From a checkpoint of a small transformer trained on Wikipedia.
Size: vocabulary 2048, 7.77M parameters.
MLP neurons of a small language model. Each row is named by its layer, matrix (down: output weights) and neuron, and shows model dimensions 0-223. Each number is 128 + 24 x the weight over its row's rms, rounded and kept within 0 to 255. Numbers have three digits each.
A block is one neuron, or neurons of one layer that tend to fire together. After each block is what it responds to, as a language model described it from the Wikipedia text at the highest values.

L4.down486:167123135172155108081148097118160116126100149137122156077133138142159142189138071144130153135133122113143084101123126149140120120137137134146165140112139136139146094141133122142091150109131158143127080096167128145139132169130143096121155159116106117124153109163146109104036142122127130143142166072118138131135078120112135086136125121094166089121139122109135108123120127069135123145157110116115132109140147119159155139146181120123095170144161096137154146123106167131118102144110160103142122103155130171114122117124122143157085118125122133127134117135151129102138157101081096127126117096127126144114125118093114131147162130062150146111106104086163163159132136088156132107136
Description: At and word-start p

L2.down33:105110102136110153150119155105107142134159151122155169135115098168091144136152174119151114172138094094122126091132153158136129103155134138137182080122126142104140150133098117136088113146096120115102064118159109118096155113101152139122112148094125169057116147137123149160118118128134118115162131153119131135144144141099132128148144097167146134091173117102137133096122140122155070124146097119111092174104156116131116128107122119101140131114130120132091135138107108089139114132118181163106129154139142096179147138136133121131101119135144120135147103106115174146158154148103081135133138088109097137148150160179100113142111147143129128105096115115120086155187092161108141089147
L2.down58:136164150144148133087155130066126115121136110145088129120128127137181105141112104109160139163122132138147070153154132133141131155174149134087171182093099105134111173089107149149098100137106135118148142135107119149111152084143112105145136114136161110129115144080142126100167148141116123164081156115146155151135167155124172181146111104120142129134111096128124154193082140111065122113135131125095173119116102135156146074119131128133111128115114145128124126087148125133129122134140100087133155159124104139161124139113154093127143074114151137125123146112166094084112097135112140130111122129103112162159111148136144097121116093127142123091115136137166120099115112111135140164153
L2.down238:155141146056121111145118124126109139132179168155118128175137143131145127110122113134144156142107136145144149108129140075138156148130147132099171169143122128123131112116076135153111147152111141101146155094135148137139110110146178118127108086121161140111140110095088103138140146115189125112128146116123165114128144111109111179116035124125113128135098141120104103124142156155116161103177137162133090157147116099094126167159110136108120112154117146120086116125109128099133104124141150152143132115112130139096147137154170129149160096121116103117104115102122098093160130167135190167105095080116132098131119121141122131101100119108131108103127112092133131085148099078159146126128
L2.down703:098091143113165127099126140140103102108118104148103116106135143157112150142125081114110092109105108164155128125082110080134123133130115171142140175165116161142136119139145097144150167161067137130123126091122128111117179102067149110127152137146141132105138107104175157151117161130124134117114125153155114123132146099082110116140113140150069094144123141130121145131110170114153099110133144123164181130139101135155134128126143097144138125185138086113120110145156120139109142177071124153082128103160123175162117107138119082113131132136166112154136153145173108137123126144141128104130141153131153122157092088093117120109108153100136144124132095161119109182139125081128110135126
L2.down755:107116137095122129126126133126104086134132108120121114156135127089145113146139109090085141106148091146143087138138108169126143111126168132157136131119168145105106133097123119133126158120109145126126098124082112165099133116155089139134115102097157128131113093146152093137155186149145137119159156124129157133125115114126146120147176109153160072132142093150158126123121155103087155145119118140151182139145136092163111125137083162126120133115141136092106140134126123093125123161131115127111161095179128101099171167169110131078060098131109126127142150119123133145117151145174100108172108131068096113172167159096127129168147139148132138094133088103143139124138123125178126156131
L2.down768:128142129125131158136032148122130124100098114139103110123118134125127081129155099136143164115119128127159122146145149109114113124137108144129143133126091123160114118151122105165130147102119118155155117129131128148119143105137116175110132129118097103121076141120151101112158131151163106136140134115143114138094152140116130143118148141144135153136136157172123120156140106127084075120113125142123101123150124084115140176147133149117114139124140154133086110095123103095118110162135129126173130146127182153129111117126146136143181143123110145109112140140118102084107150122097129097171139109114123093085151125059146255113104124147125125148151117150106160124150172086139115125130
L2.down798:094149166122086101114079134102176117117136138109171133129142142127097119152147162135150143151120126154137148140175144124163142105116080127153143140147113136132123165105185139116167137136096110155115107103164158073118117122114167191126129146144118146095137143129119142087097130166106132135141111183111138119130179143167151085159103131138123107154142118150133128139113130131130115120118125109115120110104095148135118121146070130162094122096133107115103144186173149100149136119113142145139128116091091153159098108112114102094089178128115102140134140135137141110119129132046115130128141086143096118089141094116101098152126142118099130079096125134108143166120127133113100131130
L2.down879:145144137087154088102175117120105116142086136104113141135152127165117118125154123097129098123091101148120103098076128115112093144172145157126127145151103125118106152115119135136149148080108130116121119147112113142116170093128124154135165104166131135142130129112142160119104102102139133133111139114151186134135137098091103115134084147114105148115127124158142114117115122133128151165120141105159120125138047129142146148151139140121113130206177128173090096097130119153094148130080106115099169116118113097103144094093146102105115121134123157185115127165150084138140114126163156142126084125129173144171118094126142135134149139117139148117122100126148137178168121159149107164140
Description: Period after proper nouns

L3.down119:117147196140104115150146103132092099149106144129119139150114133128121116099141129089104134128110128103151103140079167137073164123146094108138159141076121134083102134118166150106100121106135143130150129116135108124135151156135139097095130124106156154171110113155140123118137140175144111114107141097144118095095138143126147136136147091116158150139115156170121134126144128145139154097131130130167137157150135110149136168132121139121105107151157091153124169136131082149116107094164113086094137122088102152135153154104101127122101126109109142158193149104140160146122096137082093096167123100174135159116107125095144114159119134146117115129143147131143111177207104127160149169135
L3.down207:175130119086100060096110138120137143115137119120102149211145145097103118071133141109158156154126092136126133145121089143147116163155127124119135111106150155135111098129126117160165112124132130132112147133127126169135204130077131124145122115156088155107144109158076128176130123095102131179124120182125083128122136133140149162106109153165102130093132137141150113130158162118141062136103137113107130126115103124127132136152107116116149126121154132157122113139084119112107105155127151096140128107138147121103163169099163142160137106127120109105106154096104094096142111131107114110142121128130144067124156153093155139123113131156106109117098146172179120136137139144138133113123
L3.down363:154142148156111100139161140110079153135121120119148123125128119166169144089124129147082086116115168145110122133126129099134125141118119144130139126148144188085176118107149122130069144107126129094128148153138117134152127129127140096118118136138095136190080150113155092119116142123159124113139103128136159132122129114114110143172177162080144094147127146103106079111072088090154122148141135115141170171136119128146096131173119142099101134163133106100111137174120065118109108105138098109142118118162143128138118135115103148073144108124139163140181155107173138120109107132161155116084121162122121134102134141088133122132193122153158140121135133114121147139150143147133100127115
L3.down565:114135143141119144187134099112155141109171130085161137131123145153143130064135123154142114115126130158142156108117099109153179142084112171115118148134099153149097112130130104111088111129136135125174185142132124134144152143111129138133077168151095121130132100113133126137156114152132125143035130153119145111122150129111140168131125160147134122081123131146098169133119144138110113108107095190123115092116183096117202124143098130099119163116142105133078127122108150144118114131161113104130093087128119083101164097114140145158142125109131088108114102134149126112142132161120133134125111124143130114112107170128129120129152144137158107128132109133151169166110100145167095109154
L3.down567:152184098133137147122101131114139059098099138144117121110163129132114117149120125163142134159125143130120125133156124125128138138113116146103094120151115148143158129137157100104129173134129110131082149098142094111135136154164126107101094074175146151183115149131110122126142103116133130170160156130110144144102153129129146117100139126127138079126117150128145116110098157118153155135129089145168146142102143130128111147136114119114157086105126159099100104112108095172093121092073134154095146126141124138149104129130107134089133112154152135123131137152096106136142090134134105156083137084163145086138137102146117204130169170163124110130129145161095160127110143175143056142141
L3.down605:177115117079143086103135102172128133088123116125130102149133137128126145128109112152121182095115182143145147141123114129163182119167124144130165106156124171151138118118165143095148114125119148146119179111095145140140141088118124144126103121096113162176093156172152135118118117148169114113129134100090094099078107106163140131196172127119136130104114114084152138070126106127108140104099104121114111108130137152099127082151156163100114114178110099111104099116140061166152161119142144145125136140095149156126167135097135109141126102136105115104149175163123128142091098145123124118106158122128139135154140127102133104130143152142114111132124112162145121126151122120131111139119
L3.down691:139121134092135133118144123128131088087136100175141158128149127126103123157094168120119123116120146128147120139130091121134095159127132128125118121135086128141099137139138104128138144111094112117134134138139156113130142165183147131109069138135114118147111112086100118082144152125156140112132097177140155164121137089124151119117119157113155084139117146092169085104132092124197093184100102142143145122130087128154137183156123196136108150125116134113141104154117158173114166119109098158095123154136155108090143129113110092118146144118101117151105134097171094154058151168134138127090091139106147117144158124130156102106126157127103138135148097145153114110127098142146133161122
L3.down745:170120103141099092125154122156122122124113146129133128107127126148117168110149098115122127140107170158175076118128132140123126147102130147152145096169117156143112115139179134125139072158150100152127154118120167120131169104084140112110141090152119150166145146183126142126102092155127131091139143105109117133105126097132156121147195107137112129119122115109099101072106145117124158102143125121107102111130097145123119109133150127133134076157133123115088084094111087135121153106099172116129146109129149124134112148127177109137151101140134112114137131183124112152133112119137132092102172123124141168168160088114148088113150176159167149141156103172108133138131112120086078157118
Description: Line-start list markers

L2.down75:180065122195139105132150143152102102126126067108108103088119189098134113135177124155135158137145108119137103095125132149110121135130104137100186148154136131133133114141133127155107143111120131111139096149077144120095125135112073120159137125100131147169131124102055137123114139133130125110097147108123136151130145141120113137115137088130157115136119135154100103120122157084148107143079126117129149131082114140113132102137153134151165163144176145136138114122148107124187137112153158136143125114106131065142142146170146094101109149117154124113127125147139158107125099143109103128100150129096160148148127109117182092116163128134119113144125116105106099133129174171181116143121
L2.down116:145087133115118127134106066170115112127164092095084115132167169117083091142149141164120148086135138096115080115082085164135137119136130141113168129134151120126136150095095158116141175120105166140132136156078146084124159139140133128141119126140161138104147108121089118127136131142106117126129107140136120162127140166130131127137125141125149108132116116149106086154113149122117063094133128145113124117101111156137129118127214116095144155127143141116142132097154128095168121074147120133102144136109139121106138124155149131089136153108114142158144090126108134143137099135105123178133167154124113140116145154120170101137140154177122169138167092093150174118100145148173126127150
L2.down125:116104121123110102146130155113141061138120090118101160155131125155096108135117100112111095166119106090152087142146129127160146102140111134129145147062132169136139095131139157140141107136104113130147171143148131142120120111115123142125134140130157143121170148124158106106123118147117124163142136119110123155130130141118128126100136132129081131142113102157114111119092126084156076137136142159118134135178127126143171136134148144142108146118137154104154078120139169142166130166113142106149183116149148120122111164175149121144141092133144159144141118070152094116145112112103119083092121085091112148124077180129132100148142103125156146110136083071111154184191130114148120109116
L2.down196:153070101150140099130157059155129126185142119091119151119146157067127121126168129146149141132137177091117083072141142112128139104124115140132155098148112117155144089110104110134146152094123146138150113157101116081123110170127144101119134123124127134131140136143137153136133129160133120141132104143152157154136076103153153103124192119105141158115119112107115143120139100141109081137105150154120110147119134166148166146123184116088101144154131133101153101108145142107120118117120123128118130116111155124114166116152136131111132130118128131125104154131183148138080111092098120117071166144103161094169167160089145097107115144121160133148127064113135153126132134159139131108146
L2.down318:115100079128189119146153108107159131160139136138100123134133157139113198136132125154145092115146139100157115100116111125160133089149158117117169118126157165130137132129111137113165144093146121138105174109137126118094141086148165145116124128113083122167135119154124142158111156114099120165142126130113110115128166133158141094104085167115133128138133167151078072098144151141126112103120119125136098127106122135139161135155178143053115151133143138161130142085160145130131104094104120093069118124125136137109090179152160139162110118124134071101126078124156144148127121091109118113134166128085115101114131149129149102127130169113167111136128126118134133152109102124140132137158
L2.down478:141076119132136124125158096137113116136113120123109144121140149145094112147158163149134141088150098106141102098188136106158124114134121142084143110122092116153146103130137127156141140081173147111124126139059156089091119118119143144130116102178170123169130155133123132133120138115144121178136102137088124149137134174149162147091157127095149097118131108164115113134121111107114107138184130184137103087118115140125144141135140085123119099109147145147137133129163124097116134130090121134128144127121158124168126119189102127141096107108135162131089140110106153147119109083084102136099156161090143100155104143090148098156115127110181181117142143083135127155140151135172124127142
L2.down729:123114131093140096111131135149108051187150102090096174126163118130111092140130128111108109099100141139123102173174118097119130130124176117174104131125116170148114083141137146168181127112152104142147118134159105107149180133137129125160113061155079152138124099135145101129112138133122137106158116127145119115130169117119118135127082142138125117152085144092158104102118106102138112149139130151111146130121086116165177132111156140094133161129135152140129130120147139136093151142153136145116156080187165123123136132137124145103129113119130133107148139104111149131119174149112128128122085127114092144132133163101146125109120090145150088137118072083122112097124143129130161096152
L2.down793:132073120149101140086150122133103109095096117135126192094148141129118157160151168139114164101114131146105118129115164152148150139154097092067144099142100109159091148155155147123116116083141138125167137120092168145116133120100141125132109158142144140130138111174076111147094138137140129129131119139145088139133114134126105121135145133055158088109132130179134117147183165098107142108138112154163136109112142141112102161112151137142133106134148090113137148102134122119110124143124150144140107131131131121127155143146095112132112123123134098140123082148156170144097098089136077089102158175064143091119089123127139099146149120084157124123149153171125139141133126100151121119152
Description: Preposition at, con-/pro- prefixes

L4.down475:171124100121077111129140154129160175107161129090130150148153146143115114114100108164131167134131124173120106129109123130103142102159128141122110120126144159161165120070147121124132141103114112131111130140132134102108077115099134106170124117137093135134134159095086126139145182164183124096113104112129171121132110096139090124110131178130157108141170135160104128143135152139102174149146128145117091172112128135100147127095087114147134088125116145126130085103111142132122109150115158117136124156116099147119173154094143133119110088137143139140088145176099150109118175115140127088133172106141094116140171092125155107162139099159148146096133092135145170133180117128097117128111
Description: Infobox bullet subfields

L2.down26:139143127114125160116142120115069086096106137101138139101081134104104135115120145126121134137114145105149134143143119179161133125103116119112102162157153135160112138128137122111124145129149136136133114114120141061158143158111158112083119142167085126132145078145090130155133131143141133153129150106101188116119124140154089178119171145117098145169137143168093133081162077173170102106141123142188116099117134108133136176119091108127140108114148143111184094087087163091140134121123139137119130102136148099128134093139123107149186125128131132158125126093104108127145169126147140135129142116130118101064124136123141122133145121125160079137112145150113122168088165116124120125139
L2.down61:137089127101117142162138110142109187111115102124134156070127101122169107152169119110136081143102112136137130164124147101137119129107176160125102130156136096155139137169133127128134140155144130125131168155079128096142157108167122112142113136129160144147177109129114151182087125124123127141128110120088150129133152154156071151138155151121109116165186072107122168130175131143139113102147118113128066129141128125095128130142149110139146118136076141127094122106107170123123152115127153112129107168125128115122143144103156108154139093133134112125143125196105101134152143122124158124121155123156102133134109128128099077092087089111150130134104135124150116101071125109077149120110
L2.down320:115133123135120101075127154108077089135143152127115136171115123115139145149165177118125108167166131122131131099151121193128095105142106117178117141145150181136093111128157112079119136104112129128126127085085147128121098128103146125142155133156080099151125095123175112129126117136138123141124150170069144105122153154140122142128132115115102143142100155129143151100140167132155135165163116145145175104127117077131105133140110081107103114119152129074145167173124153123113136132132102114132126135148134135125121111146155068161117108119163101152111096117074105144135155103145115159128131165087116156150139120149175125152108123151135094146102140092099107138142167114124109161136
L2.down441:103124119128097120131134131136102111128130130151084124106106117143146115104165147108130128139108118148091120084138143137121100115108134126084088114149097140055124142105129152127093157186115138114113182128094127144137133137145186078148065146111118121146116105155142096160120208124107136138136145135112195103130141186163128145149117145136136104115111126105111144143155084157118125116136127153137091104131147075142154155127110118107136086116111133124135116101134147178157145157139137103145126182127158101144104133108139131159165121138103192159171108106128145114117120140108141136127126154079109133123103094125142123140145177115148109117144100136113124146096108150101112110137
L2.down468:129105152125113085153151101137133100138154117110156148101150147137136148111146135129134127135136152132138112152130150148120136143104091104094103151115148163177123132140128115110136104135154139167187164155142165119135079125141158167153123105205097094123122126125145122128127092126113125113103119134108141136128161129106156100111179135091130107131135130115122108120121153143205135136149114130157134072107121120078093166188133106091150120167119120124121115135141125123102130120086164102109144135114160140118086136134105145158130114131152092138128072151099100137109139115075104142169126147139080106106074155120104101133113119135145086170160132142177151126137114112090128138126
L2.down472:150157168117112179152129081128153095146130129116116180160110134133107128131137126089145145135102141133134158125117126198143140146138122118146125157148132124106118135174150152070136139115130140139128112121087121101122190125129145097120134146179138121105139129136130126135147119093125128102100131125128108127132126160139094139135093093122136118122131171150095096119104191120120096094137132095176142148102148131130153129128121111110108154141119140106085118128107072092167084099095089106177102100089183145154142171113127145106114131112148117133093111144109131138121136086078125158122107135124117163150156154142131098101125124138192158123156122124077105158145093138151119125104
L2.down694:150117134098127094098140085161127089109125103158109113117158132129108155107108109159139142101101159194166125143140115122141167159133160124141117090119121182143134111160174105145166099146127118117116126119140134136128134104107135111105116134122120156157149141167148147140116126140157129097132121095099116082116103079159161125170169119101128108114123120103122113044136129099144152099113083120126095123149108136101189059156151146143115083131135099133153099144138077150112172136125143112093117130121132130138155135114153099143115126126134120116154182166106135156100116142157125139077156134143130133148157122127138080110135149150137160120150128116134121158094119105119088134129
L2.down877:096147126078164104092072134135133110117136139118142145181173120145105179137166124113131147101110080134108124098138124126094108131100128129179144119122157110144139162149121114161091165111156149142082175071153107102105125120119140132103136125082154118140152133171134135139107107130124128088121141150151136110128164159109167098114160075093167155138104128120157121125135113082143125128125133135128149111141141112112146155087128132116146088147132084125161142121119127166094169130144111137106217117083097115144137133097168082111122110130155175151134125089120128130121137162137136149140150163119105128123160129150093117110126111124125123115165110139100123148121114105095130127126
Description: Punctuation and symbol separators

L3.down15:152074112130158118146118122119093100114113101076132113155156150116110118077135117112107162110144119116149135157147110143173153152101115098152142095155144165120122126161132174131146158139154145114113137162168134146077135157113120144112114151111121165151169106093117092169102190159163134125107118153146135134130117138150163124096126139177134108094136104100112074131141145101119126125130086100149156168110121115112182117134136119110108157116109084158132140127113105120126116129172141090161130140114152112118152132117105108143103120117134145070128109139134172135077127098094134108118057128120109098139153145100128137134134148121177124134117134120089166104128136147170116114159
L3.down43:129191115141154150154113122104140097080103129080168116122141155155122166139106152137145096138111132107128104153132131130157128122121110150097107124115139113129125121144146116084128128116152142147155147154140132103074165134138150122138132105101122149142170097133079085122137108123147116143121112123175133114128154165141115125105128152119120082105169109114117136086104165171120070136124131068106119143138120154106129157152156158086137096095125102147118166113113104098136124141127148128076145094100125189145138140082164108121113148137171127088156129163125162149144113153130139106137097135177117153118153082125145128120111137070164125109138134128125154120159158101181142104114
L3.down294:139144152092100129121120102154151124185093139108142112105124117156105136149110142159116134195137146127107110136135093134106131131090144120136103096100125128128107123132121147125137123127141145108134140101150117125113097127127135070105107147099101105103138148116143134170148111137113133113144122139111123141132152119135103127140159150094106145142148135155103120134177134140160126135078114167115132119117139126149077115107140138143112133134142116159115146138112149103151108173112135178162135074086121127138147134043134150108146172145144127158175161134135165168150130105130107123145127141079117103166139149146118116181103145054108155129127117107144191141169080142113115081077
L3.down466:153121075142079156105084147142091147113125094105093124095102153099147149150152127141166093125119119161099109128159171113118109083142098135128145099121140120131143100123119118113172161123142096107092120118152118146124127110134127152117123148153174118137128149099123125169115123124174130115174128167120148129114102104112156141142124131091118122123102167159091125133136122070108126106152119123237179138126151130121114156114129129128093125144160122149121147150134091114143126148134083131138172130144131139128127113113142145101069132101132154085138122093086131136131137115154080142116132162124171127110151097127149127106122113102163175156168150126130132111128179147139105146121
L3.down530:118134141139148127148156123103127120176145150153104117131123138130149192066154124174114112141134170141150118101125111139147139109153150117132119093105172139105123166099154128103147092106126138132092167116138128100101136108144161145123158175118095118139128134152101153135153175115109115158141136149112137094135152122106141119112103111096126075165140167136070146115140106149120123109174106092165128095133116154144104118139113163066141181124104101126143128116159109157145104118120127104085128143131135118104121147124118155171123102121122092093131096114137115150132139114052132139146187137100105128145111170131134121149111177115138087134147110127150135142091106132166129135171
L3.down762:138095127112120085164162119138095172150155144092124105101168112097096142099146119148149118164151196128147140099111124175154139106120163115154133084113122135109080109099153120120146140149108177123131107133109085106142131167125128109115090142160141147150124125129115137079154128130147136113123121116122130166132106147144086098138151157149129119114086145128150061168094153104098116122117131127094137117166100118113099108120154135127130139122117124099092120100158135100153160117135110106154113112123152153129124167128139158171137088131109153144142153087089174121130143129110098101174132115097108128097144157129134127166131125126100107143149136084164116102133112199126155098103
L3.down801:135110159100104183141128080144111103152112142136107107128129125142098149121156173149120131126121138085115092106104120157118090130154141159099162153155132105091143147079112144130136113095150122102106061131087152101149114149127200125114114125160163125111165095175092141120141122161105126134144116184159103176129174136129153098127091116172140075090115104106124094142136094144127108128126104135129145156109090161138138104115148143141124128138172100153110097153093144086153146113118105116148150148136096106123144121098127103107115148115114161159144116151164148128139142093113100136149144189135146140127121135110146119151143134114141153139149123091137125101112117114141164112158
L3.down871:105096138191091146129125137110097127121132131136170139120107154170095158148174134133121135153125167160144107099160133165164116124135116128071154095124122104145092171107121152137128097147134131129183172104131123129129114181128112134136130132099115143140170114135084142128146202132139124099125119139119131119130119125105112127110131185077162109121112106149170092109157192143107104137120100073083097125134170159110126118095136165078136143146171071142122128119130129114133132132143127109129086104105122104112109154119109121165123167130158133110136083160147124121094095120155128124125156126110113125130117088143133113134126157077125102114128120155141130120094121113151118142141
Description: Con- word fragment

L3.down45:068156141116135118114145108135107144137128135137119108128140147103168157100165155109113117110122138145121124098156112112116136148168113120110081185111113161149105137123151124123133140100085144149105136104129092127140137136093091111068075172174124111167141108128075107131186111174126128113143132165175148178120106102118179131123117126152108122166104130111090146130138145159099119140113131093096166117094153090127148147120169145139114142093140126127131104101137137177135121180100087135147158124113112121114150120089135119136138107113134131138159137088125130131098106138118122121093163118118160161121107136144165140144139146132125118071145141099177113184124111147142101124144
L3.down196:132141147158121140114075156132146095132110104149124146089129121126130145178128124156139125112077124137162091066151154135082144146115170171118104100123089129147143131152158117122116134089122121128139092121157090123159127141132105122113113157118180159126122121115156142130137091145112118130128127088176135133105167135124151129133140127099128132164149161139146131155114131151111154149087128136138127174131175117109122075146155117123122118132132164113085178154131092121169090138153164099145122084131148146117101149107099122102088115148136096151119121105129114111112124120115107108103160160090162094122140184095102155116120146101124161168112082062126153139135135146116112127091
L3.down537:120135133092114111134087109130130138135145095127118130113149124106158141107124084125139151106124113138164170139172113164126145093179125140138144129057082149109130117117129123109082128103116136117092087115165113166114145140124099094150142153091099112120129147119169121119139177107187119112129138115150103140120114112123095143119113135207139124138122133175126112155108113114131126145125116111134114133121138118132117151146115154127106134138139070110144122149125122139134125122135118138150095147132088110134171156141118121086134102141133167166184151122136175150104137148101112074147138120135137083141145124106194130129110131141059101113156136070156134126189104138167130132117
L3.down589:132101143172153118058160160088116109089141133117137089174124130115093084124145148110101097140113111136156128138097126129141105139116117127102142143170140116139145131163153129154110134069120105143110152129125140171135115106106087126109126126101148111163135100108133135095155143178145120076128120108155176186137125116135102093145168140074109111130102129156164125139129105139150165165096152081147115147160118147146140131128120160179113135134116129118118119136141149146129124146084125139119106101136138158129151110139143084096162129127156163174084120113182078171125093147120155107113122119146154120138107118102152131114111112117134139085152148143113089119131165126087130148126
L3.down644:209141087159154124122141119132146107147122122149102164175160121131163155112135156114109109142134165115162115162154137109117129085154137143132149112104127093124113128132077122117167142137171168122126137122077102155119138119165162120147095136121130085119102122115103135127135142145139132168085126128134145077119152165092117141118138130155108117103154151148144075121095118156126152108091132120145091102155123102136119119155155135062124177103130120106107134118072137081089117108133150126141121114117133145091131151121111144094090176128145114136103099149132158153156155087125111129172149133115118125145141128112167112119161133146162132120127068120137135146150107148173100106144
L3.down766:088134143110163118132166142152122133108157147108115100164129158126146120121102165143118127130137121228166114139142112133122138136133098099126127132114132161097110116125127142135100154081090163129129118095073113112155150110157098126097094172139105111144106131142138097128148137146117123081130088103158172109127120127120120118138185141123146106117109138093127078105164134132137126154130124095148120163145138108147173117113078121143096124115115083135142071158124126161153155139114114067131119152093113147140181133118100130132118112118173165162112126119145132121124155173144129135128117081105082125146148086131145133131159111143092160092143131119122132146143142183138102131136
L3.down776:115108141109179082116182121075112118129125116148100099124121131138151113117130130113130107146123160125132128095127101121112130122182114090115121159127109119099059162123127151130118181068101126106124078139111127132135150085104091077124152181110133092142108108172159146101123149175133131132138143106173142154132133114104126142107159109109153116152109149165129119141085094138110151135110132132127124149154079104119124161128147121114132141130162140131137113146119125181151112161110121137144134122101135146141168132098091185125120110135116143151113100126161110170115117122152156089139122130136156147130126065129168133138147085147107160085151090139156124136171119129162101132134
L3.down782:116084116131145148092126080135180113147111095122100155145136114132124084104144117147153108160094187087109081110108178124113142123157190142144183114098101117154118141141109137065104136147144115130168120115124161085122164136116086167155144144124137116134080091095150102118128102133139123095129117127152150165130131159140116143134154131159116160127119113106163116124125126092120166123103130139135111159151140176106132172129085118123119113170112136147080102146128142140135135129106128094136120119084127126133162125136159121132106116138141147120129133128138150129141100112116139085122093162118131085121109151102131145124074127095124106165194100103144144119124119177142110127153
Description: Sentence and paragraph endings

L4.down412:106082142117150111095150103118127105133112113100114116138128137127136104103151149107126106126112153143135106116116130128119124142142078123168148107121088129153104105169129147109129159080115123144122133140074165134133185097145140120113133160144095114133098111116162171122148129133123139113116111107187108142149165139106113149119180124106128096111112130167105098109115126099148094145107131124177126239153112106137102159131130154102099164126163138147145094138102106141158093143088132111148096112122151145119162153090137106134150121140114175157105101148158100150105118117091124141122115125117121131138121119125138121131117117151136123128146153169165114133214150123160098161105
Description: Sentence-final periods